From a checkpoint of a small transformer trained on Wikipedia.
Architecture: LayerNorm before each block, no position embeddings, biases, tied embeddings, ALiBi.
Training: 125M tokens, 7654 steps.
MLP neurons of a small language model. Each row is named by its layer, matrix (up: input weights; down: output weights) and neuron, and shows model dimensions 16-111. Each number is 128 + 32 x the weight over its row's rms, rounded and kept within 0 to 255. Numbers have three digits each.
After each neuron's rows, "fires before" lists the tokens most often just after its 100 highest values on Wikipedia text that the model never trained on. A number after a token or word is its count.

L10.up501:119129146156196071072117174064132137106122141105108133126158075137199144161122101108134078171121114113140195158091151147133135168132176114119122172110155128100081124122140084158101086172139108135094158131068175163170132200136070111170110151162132157166117093095094163091149098112174146166
L10.down501:109130064056169124146131102156139070169181130159107137144096180153135106137148102120118087099122104156157143096119085062144137106146089092136110146154131157156058078135137148103097142183114145068148102105132097159081170102114153157132137116126199165119141114092160113149142133201081138106
fires before: "ge" 14, "ild" 13, "y" 9, "il" 6, "g" 4, "u" 4

L10.up82:101168128117143148102110139123166124143114150147113128133152051171165056151134034144140142113112120137107118092159071109152194159103125133173105112119155153072162107159140142140089118146121120142134049114142076123118054131105162085157121137065072167083150100156087131078114198122132118135
L10.down82:177128104196105075107134122124152161095149176103173163134119145123086143088139102074132097132168094161114082121161158150068146174131208151067065125151148090213111164115097115159095098103080156134119139141130159152100147129142159182121106114094150098155113090164074176145192143148162114147
fires before: "ent" 25, "b" 17, "or" 10, "ri" 5

L10.up380:097149140119117108122176131133139129146119105122111126185150114158110188157144174121073176069152118102107190119099134179133176149133082112114101159127131094076134176146135121147071150115111149179084135113115109137128101133117161135171089177091172153089188120069172148140162190110111110105
L10.down380:169139152159094164105164105123145178121145136089155146099122117096149084144129154106167089138120118090093132114096160127112064134136116153068134165125120152117105144096167118131132138146131089137140195167085163194111131138125136185091143115199103107142144128117079164112151135126113154121
fires before: "art" 17, "ican" 13, "ic" 11, "re" 6, "l" 4, "rom" 4

L3.up178:135111068123108097134074144168171131126139116142114128161139082102205159084033114149064106124117085125070162123125106107107149134086168120098108083159104068140169118135141117134123094097164154145121134172130107119094095118142094108119171082139115141092115107059196132176173115108083190153
L3.down178:183066080135059118154114129109147078123099063128067152097158134101147158151166178133142123118142108169110171107129111138148101128147167179114120092128158073180123108137152076142086144112132150094154113167100124154120118145167123176175096138113107158143136164123182077077147109118114133145
fires before: "ish" 16, "ed" 15, "is" 10, "ign" 7, "ition" 7

L2.up263:097097118097113153163189131053083127130161137160158083133172165185128103154128119105153193122196142084129133165148147099139121154177078181055050112109093131074172121084110143160138119119083095131107149143127096151141130102108126158085088096116068121095099127096077121137111073118118139156
L2.down263:198116089116119226165087145135146168127105161168113132123093126131106086166163133117124135079118104177141091125144104126107150157058144147122197169142157163189123118092109152126119128176140119088098115128063140172088134162146144141136148138066143149083110139123166143132077135130105088105
fires before: "\n" 47, "\n\n" 19, "te" 7

L10.up312:159136080170088103065105006157094061122119174166096125180130106130111090153120148140144099125141156156148165105179076093157088102111145123120179139105074140129131166155120125120059145140143103139128108151167136133131135128126138100205187060102176160139158165113085131094130142072119156153
L10.down312:177117128081064143123130116142180026110176097127142105114144166139119123133167110106125110158124141120082099164182131103180108078126114057128108123141193118175139070092051144120108149141176098161142139117133121128147080103115133183093155100112136123220126136143153138126084117168102161088
fires before: "as" 15, "ased" 10, "p" 10, "a" 9, "ation" 7, "am" 6

L10.up173:102092111145090146092113171086130129140206143091153110131167159091098138102078139130080101143092080142092158163114123154153198090153106140178073111148096118124184119134080100104155198098102132156096148133148107144135119131073166136165151120116143074152158115102125133189124151096138144111
L10.down173:108090151138119142130144066108117112158143105124105168079063183138120140095101060100142084182119120095140109105106079076140137158160132152166145147172140193122136133099117114083175143131137135130108164119116096090107116141134088126088107123179115117131092158141194203171153176123137134060
fires before: ")" 56, ")\n" 25

L10.up411:099109113144128110164113102173125163153076143052086160136084090105125171094147132198103125182086148130138067160166164077124105067120121109119071132098130153166063158149092112109112113150135143124204166170152126146113173175099130076123170145145126086127088149153167149114113128131131095146
L10.down411:131154067116071142178151139121156152096139129087124077131097148124113077138098130130103120109131099110111127070156148157119090129172104094098048117139214107152135072172168114151167152134130150168142187130124146176117157093200082154125112126179122122196156088147124142077095119172148132107
fires before: "." 66, "ot" 9, " |" 7, "er" 4

L10.up71:086169141076157092137126166111138161126174128072148084136142053105156141114100116127145133089156186079137202113062097103112134181156097111123109113212158118202135149136084146132159101159116153128073134121141145140144060110127101157140145091170114115093110072129078167090137064125103135083
L10.down71:077118068138153121078085092109196131131100119149176179126175122121125152137125157105085062111156148136118126121179087121124150152073116135134158105106138122167156075167112138160112160069095099160173129141158167076124096103157086130117143138122142204163078080172151135147123132135157206088
fires before: "i" 84, "io" 7

L6.up123:127098092097104097117096162175147126147077175126085149059102177106194165099117127101134121177139145108151102148151109174119079103153122193104136105084115119130175127154121146162108149098052208094115127148092158103103093170121094143143139151131104130147138125181127102169085105133166156143
L6.down123:097125135125093102063131150151182133096133134128096162097129121151088143141155143083173122079118158205106079170110118143151129094129121086165113119094076139092063086182139200104143121164077118070141174156099146130118146174170185146109136133207120078127102089152117130140078187143129127134
fires before: "her" 21, " " 20, "at" 13, "ory" 5, " |" 5, " /" 4

L7.up45:122101151155149117142164168159141165132082044117137127160168157134097177159094186119135057129115105133194121172116141103103082136120186186091131139147149138157112119095091170101144148145179123121051146173084173132146114108109104146120173118125170084145089103131132152131108088122088160131
L7.down45:082148166078100107107144113164128114139136086156111128125207121154200124138115090130100110131120113123086142183126097073171142124068147103096117156128139112082110150096123130185098142168154128142144107139151132154102126072092171111122157156139208068095095116071108153173190130086185139091
fires before: "ch" 12, "ri" 11, "y" 11, "ion" 8, "ine" 7, "g" 5

L8.up157:058074138126145066122152105114112118176106127166117132129089117119121104172154147121141135133190214093187124175120138181132144128097132137049133147161130127174120123141122115176173156177106073133125091092089143152088114147110163165145152158133165156135149173070170047106124117114115126151
L8.down157:159104112137104096118083102183075103172134122219125087156134144133217146121071075122145190101111131112163115125152134136129103160172151112129177119186159156114168103114158107148068166116105100130142142144049111193139151114134136092105077143165170141112045182160112141128128146142108150164
fires before: "ime" 21, "em" 9, "in" 8, "ri" 7, "end" 6, "y" 5

L7.up400:126129140127114095082142156116162089178128136142152130096078145122143084119134208110129144095148174122062127150164149124125093164133109096146153125101120150071117120090072137114101151091089128152155131094141117064126172100101209118113101159206125093164142119135172130137085089177126137183
L7.down400:138120121113131179106155148171074173097130134110165095130113146144103097111129162160107139083137155120086130137124172176149150154143123126173109140057119089145107168119130094139155098129186171119085134121136127143124081134124180169135136176102187106172044148186059071154187115082124102085
fires before: "k" 33, "ord" 13, "c" 7, "he" 6, "ce" 5

L2.up280:131114163126132151111155096160110092177123118204132098092061108075131138144147119169115113181187127140125145112166156116084136123103161121199158145168117137128176107167132112125152104139108181091120095119116149111117064128086170090062183109129104090108140122165083045151151126055177125109
L2.down280:098166117082139072156066135073144080166119132151139091132160148118185141150082123173144155152118075168182114145173130058099101142144174167127122110062115129168110173123112132151130081115133092106179101161144126143134189137138119097136138143101169146122114102161177171098104189060118141147
fires before: "e" 18, "|" 12, "ion" 6, "es" 6, "al" 6, "ation" 4

L6.up297:131095067116116072099102110147193118151156117117126079119165133122132121136127172154110108187158143103103167105120147090139166144138100115074164157165170092069184154085131089079080154180093095209129119146181165128142113165157090097083109150122127107123122122138140157118172099128082129175
L6.down297:099134111096099136128092184146134113116075148094144153122053086098190129123127135135181144170136117148204138178134086116147171158065121160196118114153124084109063104141134124112202133105128165155153085172100122162139091142122188139126159114110136212154104106132167159143103094165150081153
fires before: "is" 25, "r" 11, "ir" 6, "ish" 5, "or" 4, "ree" 4

L6.up399:120085117101131114123132082163055108112106157124145145186109089106136083103089103085087116140142146182132144143093121121127146103155145155143118094179090124096087116116152114080143160120093142141116152031199153142130095127115103153140123149167109134167170127137116111159079093116138083108
L6.down399:117163084103091123106123134093142167141118061127117091132218158133135142126132175169135140123048102097117103137139119123145185157061188134099125143119099139162088104128146090174160128135187136130124096191125133105125163182046191181081166155120096170165098105150174090121155087157142117120
fires before: "en" 20, " |" 17, "ing" 10, " " 5, "l" 5

L7.up164:123147140167131133148159091134097099105182088119111162144117133149096169124154087089137156138114090168043101211071143118102107114131148128142102144111135095107118098227099108159143069127097180138145150118214097111116128129132129128165132109154124122106129202088088104111135105202126121120
L7.down164:105162085099149133116088171166134155146101153107182127105133174099089121179071141106088204129079112107174142126124123121135125104115132088154108137129144150150107188136085123134156153112191197124106094120140170178058109070077137120172107148140122129096110132125142132134119073139080119165
fires before: " " 44, "^" 7, "ern" 5, " (" 5, "ward" 5, "/" 4

L3.up271:110101096125133148144143136123180149162132115133085052162176080086099116156132110101103102102129156147120103111122062120097103165124147165092160091137144145129157146110094152199127101090097091165159128146127138141233072171092100100081126132122188184127088095119207129137140163104089209195
L3.down271:109133132117057115154134125050098078096147163134022097144085150064154138180139126145075213131125139119102090097159074127133131098115073109188163156124180136169130134126155179075144095123144150169166124182129111178169156101118127107089142150136108139057081145168132072105133124093097156080
fires before: "ed" 18, "ment" 11, "es" 9, "or" 8, "t" 7, "ia" 7

L6.up131:132094171137126136113122111133171195124168148193125101121115097110089137154094136194122144109217127154083176153141108133092132096189104141180164110153169142139154103141105092108134142118129072132155135044155101169140063161123114139169098155143117137188129124113082051159159106131181168114
L6.down131:157202177199191087062155148132160145151102137139164141142129136129157093122147096120151080168128108123119083161137175102129131115129116118123136172074181130131181107126085158114087102130089114154129072146100077112127081119135107089184089088103120219158109119161076130139152173120125111134
fires before: "ch" 17, "," 12, ":" 11, "al" 6, "ound" 5, "ff" 4

L6.up203:153093143107111106141139128107111114158135123109096117075124103124115089160121049141082194141157051139057116131122093181200123150165144113094113121194124145113094148189103142126113160097147122178127088101124101102163130154100102101108121137134062094169146126184133093076191176141157087094
L6.down203:077108149126085146118141109121161181145094103174141088220148144177109157056111126138146120214094150132124100164083135117119091203121110095141175131162166132118176145105125151150131082118102089110101121116096169085149136120139087144100103138144101112149117087125164077121064193096148135094
fires before: " " 24, "t" 19, " to" 9, "al" 6, "," 4, "ec" 4

L8.up132:115098085132110119173105090113071145169108122148057041101080117166099163085146140164176108143085149118104118125131171102097112114127151093110114100135111068132124126075180121174176117152106144137118096128081149100140129166122114120115109120182065140138190195137165136139165071123116163147
L8.down132:083152136085118105079156151177101158140110071126104156145116155117148092107104104116144099183176151123113125096100113166150125114115087159110165136102122204159110081084142173180138166051139133168118088156189148184116168224157094158092093159123118105101102120092075108133094148079156119128
fires before: " the" 22, " a" 13, "ed" 9, " that" 7, " in" 4

L10.up300:096158102062106106108156097180128125144131157091143113110083113150117118191070176069157092108190146103120080110091143159190112118129078148131149102129096116174153119176144097197129100143151177110109118088146076163153133105088132104134135120134096107131167149072121154143156110122094163189
L10.down300:116113126129135177102099099131155127110171130152099194177103071127097146193156139101089168136132178073219147178147117118132146168167094131135123063147155138164148139139131122094079096129083140112106132144163124140093145126128122124124121133081175058099112174142111159072180151116136162090
fires before: "0" 14, "3" 12, "2" 12, "4" 11, "7" 10, "6" 8

L7.up148:117152150124104112112105106073122152190131129126185101095153134120158170124100135106134160113105128193090163183123166015076127151159132118123104124110076125122055123176134100126149126053138112149122185148140114130112149150168080098115129129110116083122132182162144201124157114169139125169
L7.down148:137084144127096075128088094158187127101118086139083145129158151162128156135101139113131138204142158132127157104140151079147092098091124126112122158141088136104102155146144142165181107175135114168153143183174143150135130112120113036148134043129124144079095170111148141132106177217130085111
fires before: "ist" 24, "ig" 11, "a" 9, "as" 8, "on" 7, "is" 5

L10.up41:125137139130044124149102142119166098113149148116183155111166207127092094082100103144069158177109115109113157134122131167112083098124111111124165095170140086057162158121102146098166157101135165132173116126162137115182109134099136115106112127143109126106088166123069131114116120164142181142
L10.down41:135123153161123124177143138145132142126078130148075075081044143122150099158145139128078178130124095120215101172125146131106159135102124112118123113160132115127100079132149111112109162163137149128018101207116121140105171080145133169110159113106087133155133070102070069191101140120142106137
fires before: " " 22, " \"" 13, " T" 7, " |" 4, " P" 4, "\n\n" 4

L2.up334:174136113138142076084112146149102052116115146170111109116117180134170143126100143098105110171091106122146130075111101103159134107068129125068164183156107118103146087164069058092154156172099053123139129120159110149177138145158097145045106115124144152079132127157121121169107191111167155168
L2.down334:096140129071162099150128112159132088143137078191087105137116133088130134140110116173168118233137118103135179113149100120163080100166102064110134074100132171125193145140133108160112118104132144075068116126058132173144121148086154121156116128112152145137096116097154149166125139049111149161
fires before: "y" 24, "ed" 14, "ib" 7, "ing" 6, "ion" 5, "ies" 5

L10.up435:129161100145111142169133109169117117127097147087153136162212138149151155126099152131178186112145100071112161091091169110149151172083059128145101165101129156173151066091102093104159132126114148120145102126135126125097108155117128088057095075124127145156123144172179156121115112176092105075
L10.down435:147096161079175109115115078063122138104145175164115112146108170109108100114116159205095187204125104109131113108168138172061073133118141115112133211113063182104081105135148152126102136128133186151113140116145177109100174122125106106142124150189110139128147131154142146110142143133118147117
fires before: "an" 14, "r" 13, "un" 8, "o" 8, "am" 6, "E" 4

L10.up483:104079129100054143066169101155107103125088092143125154144146112154127127088105176138130108191144145140187111093108126132128099075090228114095075188179131155151149112093078141186112128189166154104081094108163137121096094172149119145126130066118102122165118070065121112146143108157090138158
L10.down483:157106140093129132149156074102161129123160124123133084079113194127135081158130127138127095096143107128129092101134100137123116190195130076160051082118096144078133147142141140142134137142104093144133170140123187148151180115096083132127120072139171137134156134143111155020138164116080121075
fires before: "y" 19, "as" 17, "ial" 6, "iv" 4, "ies" 4

L8.up123:125096092115108151122145144207118107139099151090151141110132138174158130141124168150068169199143155118151151111203153138096110070094099216145152130138078157152139207095096103127116115105080137087128107148152108158131104073081089149119157138113137099112151154124125097088203139122184080073
L8.down123:072145156078108156119179143119169151176145089120134212157124166106084121105168106189133128089156131139105126117062139151092128149186120098113072139143167089099113112108095120148161114128162156111174141122157115083128089178159156104106133136105124043115105133126171177184109103165143111112
fires before: " |" 49, "." 13, ":" 5

L10.up463:152109106229150120090159094160140100119111106142155127133135054183103145105159143086089102099180130143098149126172085095129123109168160134117083109129162093145143111127095187112142169154154067097112112175218085118154133140090116095118070135104156111113122165133086120167112069221165140111
L10.down463:138134141164196073115145113084117126102134098130155113122059154124091118113114194146076147140179069087128126156131145077145108122169182132121095154130124064142091166147105169168136133122145141117061173111115115145148172136100153053163172123132123111102183124141109123201124159107146184160
fires before: "ad" 25, "n" 10, "l" 6, "g" 6, "ight" 4, "t" 4

L2.up49:161190149094126108076140118093110167095155111098072159136107114140163080125130118144054133094140118076148160209122138139101168131165144093180114112133125169102096142136130111143159139128139174143119161196118150121093146147085172136132167107085131068178151131095096144147144176150079151109
L2.down49:108146046163104173166118125123166073182108172159123132083141153156145191129168058131142151133095115092080136085136144118118111136142122104119142152109062138129080147125178088122162099098152123154135132120161123090111180181102111098105082195152140145164134113156095126141126074160142142129
fires before: "s" 14, "ear" 13, "l" 11, "ro" 9, "ican" 9, "e" 7

L8.up336:103174163128137122158154104143080128173102126139055116216181117127165128124067120159117127133124094128101173105148096033132147117183085116131125120141124131073148132151183105135154114136123100177177147155122164105174154104097129150113145229124138204219121152097108165146144105167166161129
L8.down336:136139130174104089182134159094119161148072116093092122098100111152085153168134106096104091099155151121114125084128052159126135153143141119139048094164110124120163075121151123156065140132164111130104112162234087159107119084157128187146158124149135081120195133078139054174150141157137098067
fires before: "al" 15, "ation" 11, "ated" 9, "at" 7, "ie" 6, "t" 6

L10.up161:086151126115101081104149098103101121129099109173139133148065150100116147081081125192130044149176126133128150138168168095154106118080128140107155229125071099125190095164113122124173118135104126104150135151135083158161146141071127118149184120187163142058098127150123142089144106059159150184
L10.down161:108104097116101123184117154151121092089104146164113154135109107114137140131119122143073131132146118093131133131106076100147107148037200077153099155120095144159099127108134136204053096106120142101122093084184066094096102114169121087146135145160141053147102168139185184194097143093105139172
fires before: "es" 34, "ed" 16, "y" 12, "e" 10, "em" 8

L8.up394:141153192168110128071184077154139147192117166147114132125137116091127186128154128177237104126174122158129148112117142133160162158188120114071123107097114136133141133138110140146084135086117105072053109152155106080134076104108120121111146078124153139133111112165121107117154148106114108119
L8.down394:173109101109112116146111153163159119128172171167141105126146083140160143185100054147146121126084147117168177171088093122078127136121122162091115078122136127106135148093161131138150114112133140074135154163130150148104181071176069115166165184077188191135090083113160133133137143141133103120
fires before: "orn" 12, "4" 10, "5" 10, "2" 9, "3" 8, "0" 4

L10.up409:159099140176142136160054105118095121113112091124115066147122182180122130104190127111105107151159082116130143148110170120147137116095120092103120085114074084178117102116145086102137119143096134152119174107122092127103051141117140144143105065138097112082172117121148142157145120102164129159
L10.down409:143114136106129161117154099208131118193114107162149159143121118128215131141124202062120157163097175133118088127077090132127072156118111178137099039199124147129125136100151167133088138108134154104124140121155152071126187058121106136139094131124165123126153136126160108132092106141105151148
fires before: "ut" 17, "ers" 11, "um" 10, "ed" 7, "l" 6, "ing" 6

L3.up62:122154119123132133085133116135153215077091137106130124169126085177123100148135112155112086149126106095137110100128116082097184110152199142095131165099176186123170121088131056149148091062124131126104141177080139104134083139121109178122148114136117158134177107099133142100117113124130126139
L3.down62:135117160153124182103127112143146138104117097143108116088102182198163186179138091123120074160083103130103123178114136064093133056158110114140124064150100156172154104115155100134130137115091148119124143127078095137148141180098165160134155112096115123079119151084101149119156109166162069162
fires before: "m" 33, "y" 17

L10.up393:115152117172094179072153185104122122159115146122122160170194117082123149148083155171101118192187144101132163132057104075118128078090105099149132186128157151094129076130094123171148113178110155130064069123147131132192092198148143090070137145143168182081159179136122103092076094136083139129
L10.down393:144165057194112169103116158073139156126159059169169091089157122112183113094136191079116073157166153118135116074107104078134111170172146120115118109171158059112146204105162093162123122138139134133150116131181116079147132104133133075127104180120142117123112147183163141078122123143094160155
fires before: "an" 13, "un" 10, "ace" 8, "at" 7, "ad" 7, "im" 5

L3.up349:137106129122069135100127156070096078147115137144160140054148135101162133202108150107087092145151129119154123126041139115071153096103139153227109121188138147115118120107107121129082168163171137118079126140185124103091185123140133092113135068167165135099146145135178141097142117054158004136
L3.down349:161139124143138174150095145132115134148118081116092069164095103125091180140151107113123115092127155104195144139160071063167086168113129123079172148139129170090165079138150128137160168164134111119110125125154110163185129139162248078151091088063093167119073138124176097122098067085103148127
fires before: "an" 22, "iv" 16, "et" 11, "ant" 5

L10.up497:070156084109143097129158110151170108146130082093164082104097145068172073141111136144082155101098124087071101072142119136144037167107106116129112107181081163166125143129081144186156076099160128153084128143158178201124066145043141169156076156184134142151113144156171135108102101136129087177
L10.down497:119128141149188148140126061072128118162124093142129126141129179124147124107171181069184097164103082154156137110151133153151128125101106137099150051120127114172140100135153118121098144116132133092103147147064077107112096175192106109150183098082144152084115125190102196106149118093146177084
fires before: "4" 13, "3" 12, "00" 7, "ou" 7, "ur" 6, "5" 6

L10.up237:136121117130073118166130128159092144143112108125110147100117111145140154152125107117113144108255183166107151132135101137092110085101129164109126118125091153118110148122147094154109125118167114123114189130141146133180132135114100183113107085144137104131149146058154118090088095118144080121
L10.down237:126085134097095096184110136079190075082145161209160065137146173112113143138126112054138063144095124141153144104129134176115202129129076122161120111110150076139161095131120163144128164092094144118162110117133100099123103127140127090155171179103073152076140101129156165132114146160058140111
fires before: "6" 17, "7" 13, "5" 9, "9" 8, "4" 8, "3" 7

L10.up152:126186114093093146094198159141124098095106078080130118170118126117087168113115160139128137171189179140175105094104124136084126121171104094150138093114122105137165145162127079110095088120136167085088086148127123098123078124180134082149179151098132083165104123161170198144111194081075115135
L10.down152:101171109161169111107123137107097118160126187117139157162080090193128093178109087147166128134149161120102152103157147174128124125129049157072190146082153060184137211161139102145154087161156105082134117158148166114147109116141174100085132155171080112153116087148085146113170063100150166198
fires before: "1" 21, "2" 16, "0" 16, "3" 10, "b" 6, "4" 5

L2.up342:111087127156174148169120083158142111091129129132107101127167158080143112158094142161141099114171135143139096094230109158110096110125086095171125123127136126107142086148147150140139055171110098114095188115127153117096110111119125180087092115192073119041140071160091142152165072120155139112
L2.down342:108108103160178111147117124191147092120089109153166146121144102109128175099126154105090108110160110146141092078143117050103155102124156104153136054112140200142113106118107119137191148102165103153186180149122135116125137101132100122137164181086105161091089164139067144108090164157138132118
fires before: "f" 22, "v" 11, "ut" 9, "um" 5, "-" 5, "ar" 4

L10.up335:079129133144151119185179134069158127131127220120039128124120138119102125130113126159102116150163143159178076132143145122068117076135173170151124109150097138117109152134084116078095125141154137151134168125160156144167098136107154111110119198135107159138061142153152091146104194135133135144
L10.down335:121085138101129189064112136140132169186104104084164143174119098095118098058100163124116120129157141192117162095132089134158104127056102132150154162187092151140136122137173079177123102162118072160116141163112170123129102033130111095141132124118117189095175142153155209154187117146188089160
fires before: "ec" 22, "." 22, "en" 8, "an" 7, "or" 6, "es" 5

L10.up321:115074126123129188171187136167098163099100139094093142155143177135146107153167192124135088155115072074120134111157099093052128102153101192123122161160115105092110153192116134122081099193084142167106079159160083136197113074102095106177114128147115102102185113127144138126143147118144156161
L10.down321:092053099185182145159170100102099077173108103155146128110153124109141147120157108156158079070127135107142136143109089050127122123163120172124098028139179098159160124133116115127148048115156129143184116083149127132119144148128058133066118167076126149086165097067192092120132139161132133184
fires before: "ation" 18, "ate" 12, "at" 8, "ad" 6, "ated" 5, "al" 5

L6.up42:165182129082139147143181098126107187117131139079121115185090167115106181162182091126160094099088100120150212097152113072086109077161133151127125104139089138131105154108098125101151117136101168107137169130140098132142155138088136139147055112107072106166171084144096156058131126179080177148
L6.down42:141144186108146083134115100132144201151160084155179111130122091133122184095139120146162099139097164141150154177148142056103137207140087109076126120128130112168160118128103164121179147115095136155074180066146135117159129097146160160123141176104155144081122078059105177155150139117149108128
fires before: "l" 11, "ent" 11, "b" 11, "y" 9, "p" 8, "i" 8

L3.up293:158181145072118150144136160153113133155137219174073096104089153131052128181137122127094124169087104089119152132096099135159152118103180094089153117146126144224129110114087089092137149160076162099116196139133153140124079116146097133108161130117151127132166051092127145168149095207105123117
L3.down293:128172123117171127185167175089123112116120169192136129113157119145145154129179038128146148116071140133136097114141136116117153174098088132153158178130186141144135113071093128110086136145108153172210074086113161130140072046172178079121143163142150166062136170173105126110137078128133113150
fires before: "ul" 22, "i" 14, "uc" 10, "ent" 5, " to" 5, "orm" 5

L10.up350:129147103113039123154103124118080113145144075157123145175137100137121117127103159163137092211123165082124167119103191125115112085110140173146124078138054119146098168150139107165089088106119071111132117140123122145162088169165189124169111132118125134102101118212179133137177121179124128121
L10.down350:161109141101099193095197136126182171110173165092137170093131107082161139134190061058165075103138194142123134131170125108158114098125162147149149166128160153124142162123162172132058149151090131073098108081140107190141095057133078120088148152148167125086107140083093121153124135153122144109
fires before: "ed" 37, "ased" 11, "as" 10, "ing" 6, "ion" 5, "ur" 4

L3.up112:086136077231129154168203151120103104097138128092136172186100115138157136116139091120198147127160142108166101190140098115140098140184116076145130147163132083088134068144123093128140099123176168132138149179092102161096102125120166153149060156125104093152068070126118092149100117134062117088
L3.down112:158135061117113130102128158162105152079122147118186054123087142098144121156111138108076121152140145120055096100127144085154143112114130118119144104099142158117197144136069144137147158135150126135147139118195086118138102133159159111161091112165132088110134212113124151131118073155202174140
fires before: "," 45, " |\n" 14, "/" 10, "z" 5, " " 5, "m" 4

L2.up94:137108142106113141122172114103166105158103119071185126160150068152091141132119128120153161138145147098123156131153172113087190162147078149166105175147107086120119147148068121123128098146093121084162166144072121123077074129152123114071114106103096143089131083095091142063170089121194144156
L2.down94:165115148202220116109203099089126142115059160109087124112152129221135183076113117104057140108138143162111123130139086148148133129129141115105142176138130140132109103092169151093120139084092134157095149053116095122122145139171098100123160136222136098143126134100093099163095085130110118045
fires before: " |" 32, " |\n" 19, "," 8, ";" 5, " (" 4

L3.up65:092146125096140136173151143055071070188142144074163125090071142098094069147121171149186096123150148113079133130131118119050166182112099156152169082090137119107134116117141182148139077109173133110089119162170161131111159154094126151143134170175152120128127113091086093124177141168124131149
L3.down65:127117124109113146094177081136127069071095133142114115137094081158114132106121173157194141147158152101080104166127165095086135208110075112127148178092162141085130151064066110091127203120152186144095124109144120179151126160162142074130103073071138130130100166101104116099152101120117117152
fires before: "ond" 26, "k" 12, "hn" 11, "re" 10, "ord" 6, "ur" 5

L2.up5:137058120106101150141112204066120105120115132166108187122073140118155102099107160167131151160098084147121165109120126071152084112133153058156105095202167084102120126158134111130140105146155117082121137148128132172104073122133154138112110097133137091166156173156160112113185088127104107149
L2.down5:104140151153093195142131085149134134142154117169115154077133167153144141117146170147083107130172146145121120126054113143147115105182158161100165169150140099070094135109163138108163145178148154201116118152067176134165109108103111131126100130091085104169122105127095125047121057143061101106
fires before: "an" 15, "ot" 14, "et" 9, "le" 8, "l" 6

L3.up264:141181179152144139154057142163105126141151149125162138104026153084150145109154108141116118135153107162081130078086144160139097081104111144195127175083131127122120139180136121113066182115070142157121109106103087109130112132149142106137147160190120212113143138083150092159193134121125140141
L3.down264:148136137122143136123101095154132119104132077199158097112090158118113104109161145127130149105123076198056201157080175148124113081112148117104110174137166103126158090109148151096078137060161149121136158122053173152135054110114158150144151167169133116171082116117125126127138163169105121125
fires before: "e" 31, "in" 10, "v" 8, "ent" 4

L10.up428:143115102132092089212111114103157144137151133132109147160108103109069075116124070065119162063122134119074167123151166141126107141173155159149083096142118111158139131145113084085098149103120181138200097145190106117141088132106145133102096130111134106155091128127131131125156151173132147184
L10.down428:111135093135140103196164090097124158177132066170149086113193187124125113110099171177093112144114111117150123137130112160171121159126126118178121097118113109119101124127126128093072082106153116125157147159161063124118125124161048119126139119134096132162111101134112189151120151158098092111
fires before: "f" 12, "i" 10, "n" 10, "man" 10, "ce" 8, "c" 7

L6.up173:118118121073131109056143164095134104140139131197112080065139153121188166171065084107162144124082103178147124161179130161113114136123181110123083125127129134114126153169104115109099138142092200104082123101172072130138118133174135123104060118138072142174095084079154114177071165112082140153
L6.down173:125130109112137058073145102176177067155121120194147132127184140130147106189104106165080114126112103182130108134142078127088131118097081079141083114158117126189119119136208067127126094143148127129141105148168124093132131087084128114086086091179147113115162106112151125119162152122149071129
fires before: "al" 36, "ent" 6, "il" 5, "en" 4, "es" 4

L6.up324:128087147106136101111179069130111129113154106104114178173163120146142093068129115073143169132160129094046101057105122114112104110129123201148084095080120134097134148118125164134139147120135143124161089166085143127129125125091117109155206190092098015181141104146137159138118099154107126173
L6.down324:144104127141107156147129148088138113129062068238153094113155079101104131096119141134184145201126114110113079083114153125097176094112153080156143122069087101113082120106123129062160091137099084140085140137103133100166148106143105095106088146113137108169096122150197142154192131138085075118
fires before: "ates" 28, "st" 13, "m" 9, "d" 5

L6.up286:110133126122101128126109112133105156107070146111143142071070094120153104109094103096083154109195135174150084181118154071097096073118110172149116110130139167117184173093075130090162067108118121123138117157151138071133074176155102153141147115154133127182146123185156127175122147171144136142
L6.down286:101114119157134110162098108138202121142100102130103192058132168134113092159133103157121125080168123114160143083106125138036167099093086113084132166179163113078124095116134128151153128120155165118115158109102185129123094140115078126131111190051095108104124121199127122134125126089142189221
fires before: " " 47, " |" 8, ":" 5

L10.up311:148156156102112072106164135111147160115108148105192112153111153122105153111100106085182123103083139137136154134183204064102123163170096141115138117134123064193125105156147176124136164125094144167126153084146110106152118128096112065133147123122100111133104083126044156133110159143179163134
L10.down311:127189111139152139150127097110149139155146139082164065110114131121116193091160155109165139129151160183167119141122119122090156215127148062117025048130133109159133161133104127145151153144119145199066127130103093165165164116087131111098127067189110161101189132136074129130149146137168122068
fires before: "ld" 29, "i" 10, "n" 8, "th" 8, "ent" 8, " c" 4

L8.up194:135150185119163116094072146184124088120087056136141208137055128129079111179070122082132170138136130108085119145115138134096156148127036113131062115141149157135127110138103123128104103128152142115168120180113093047117146123114179121110134107174087150127174145144104123113131140115123137134
L8.down194:166141058134174139102129118117149150123105091144122079055085120120138128108105112126118022120103168183131092132130100156080188110137121109133185082124126112163137080151123163134168059144084138181122148126096186127079107120145123170106098138115182105130155074135051110122136129117138110088
fires before: "ent" 35, "b" 12, "ect" 8, "end" 7, "ence" 5, "in" 4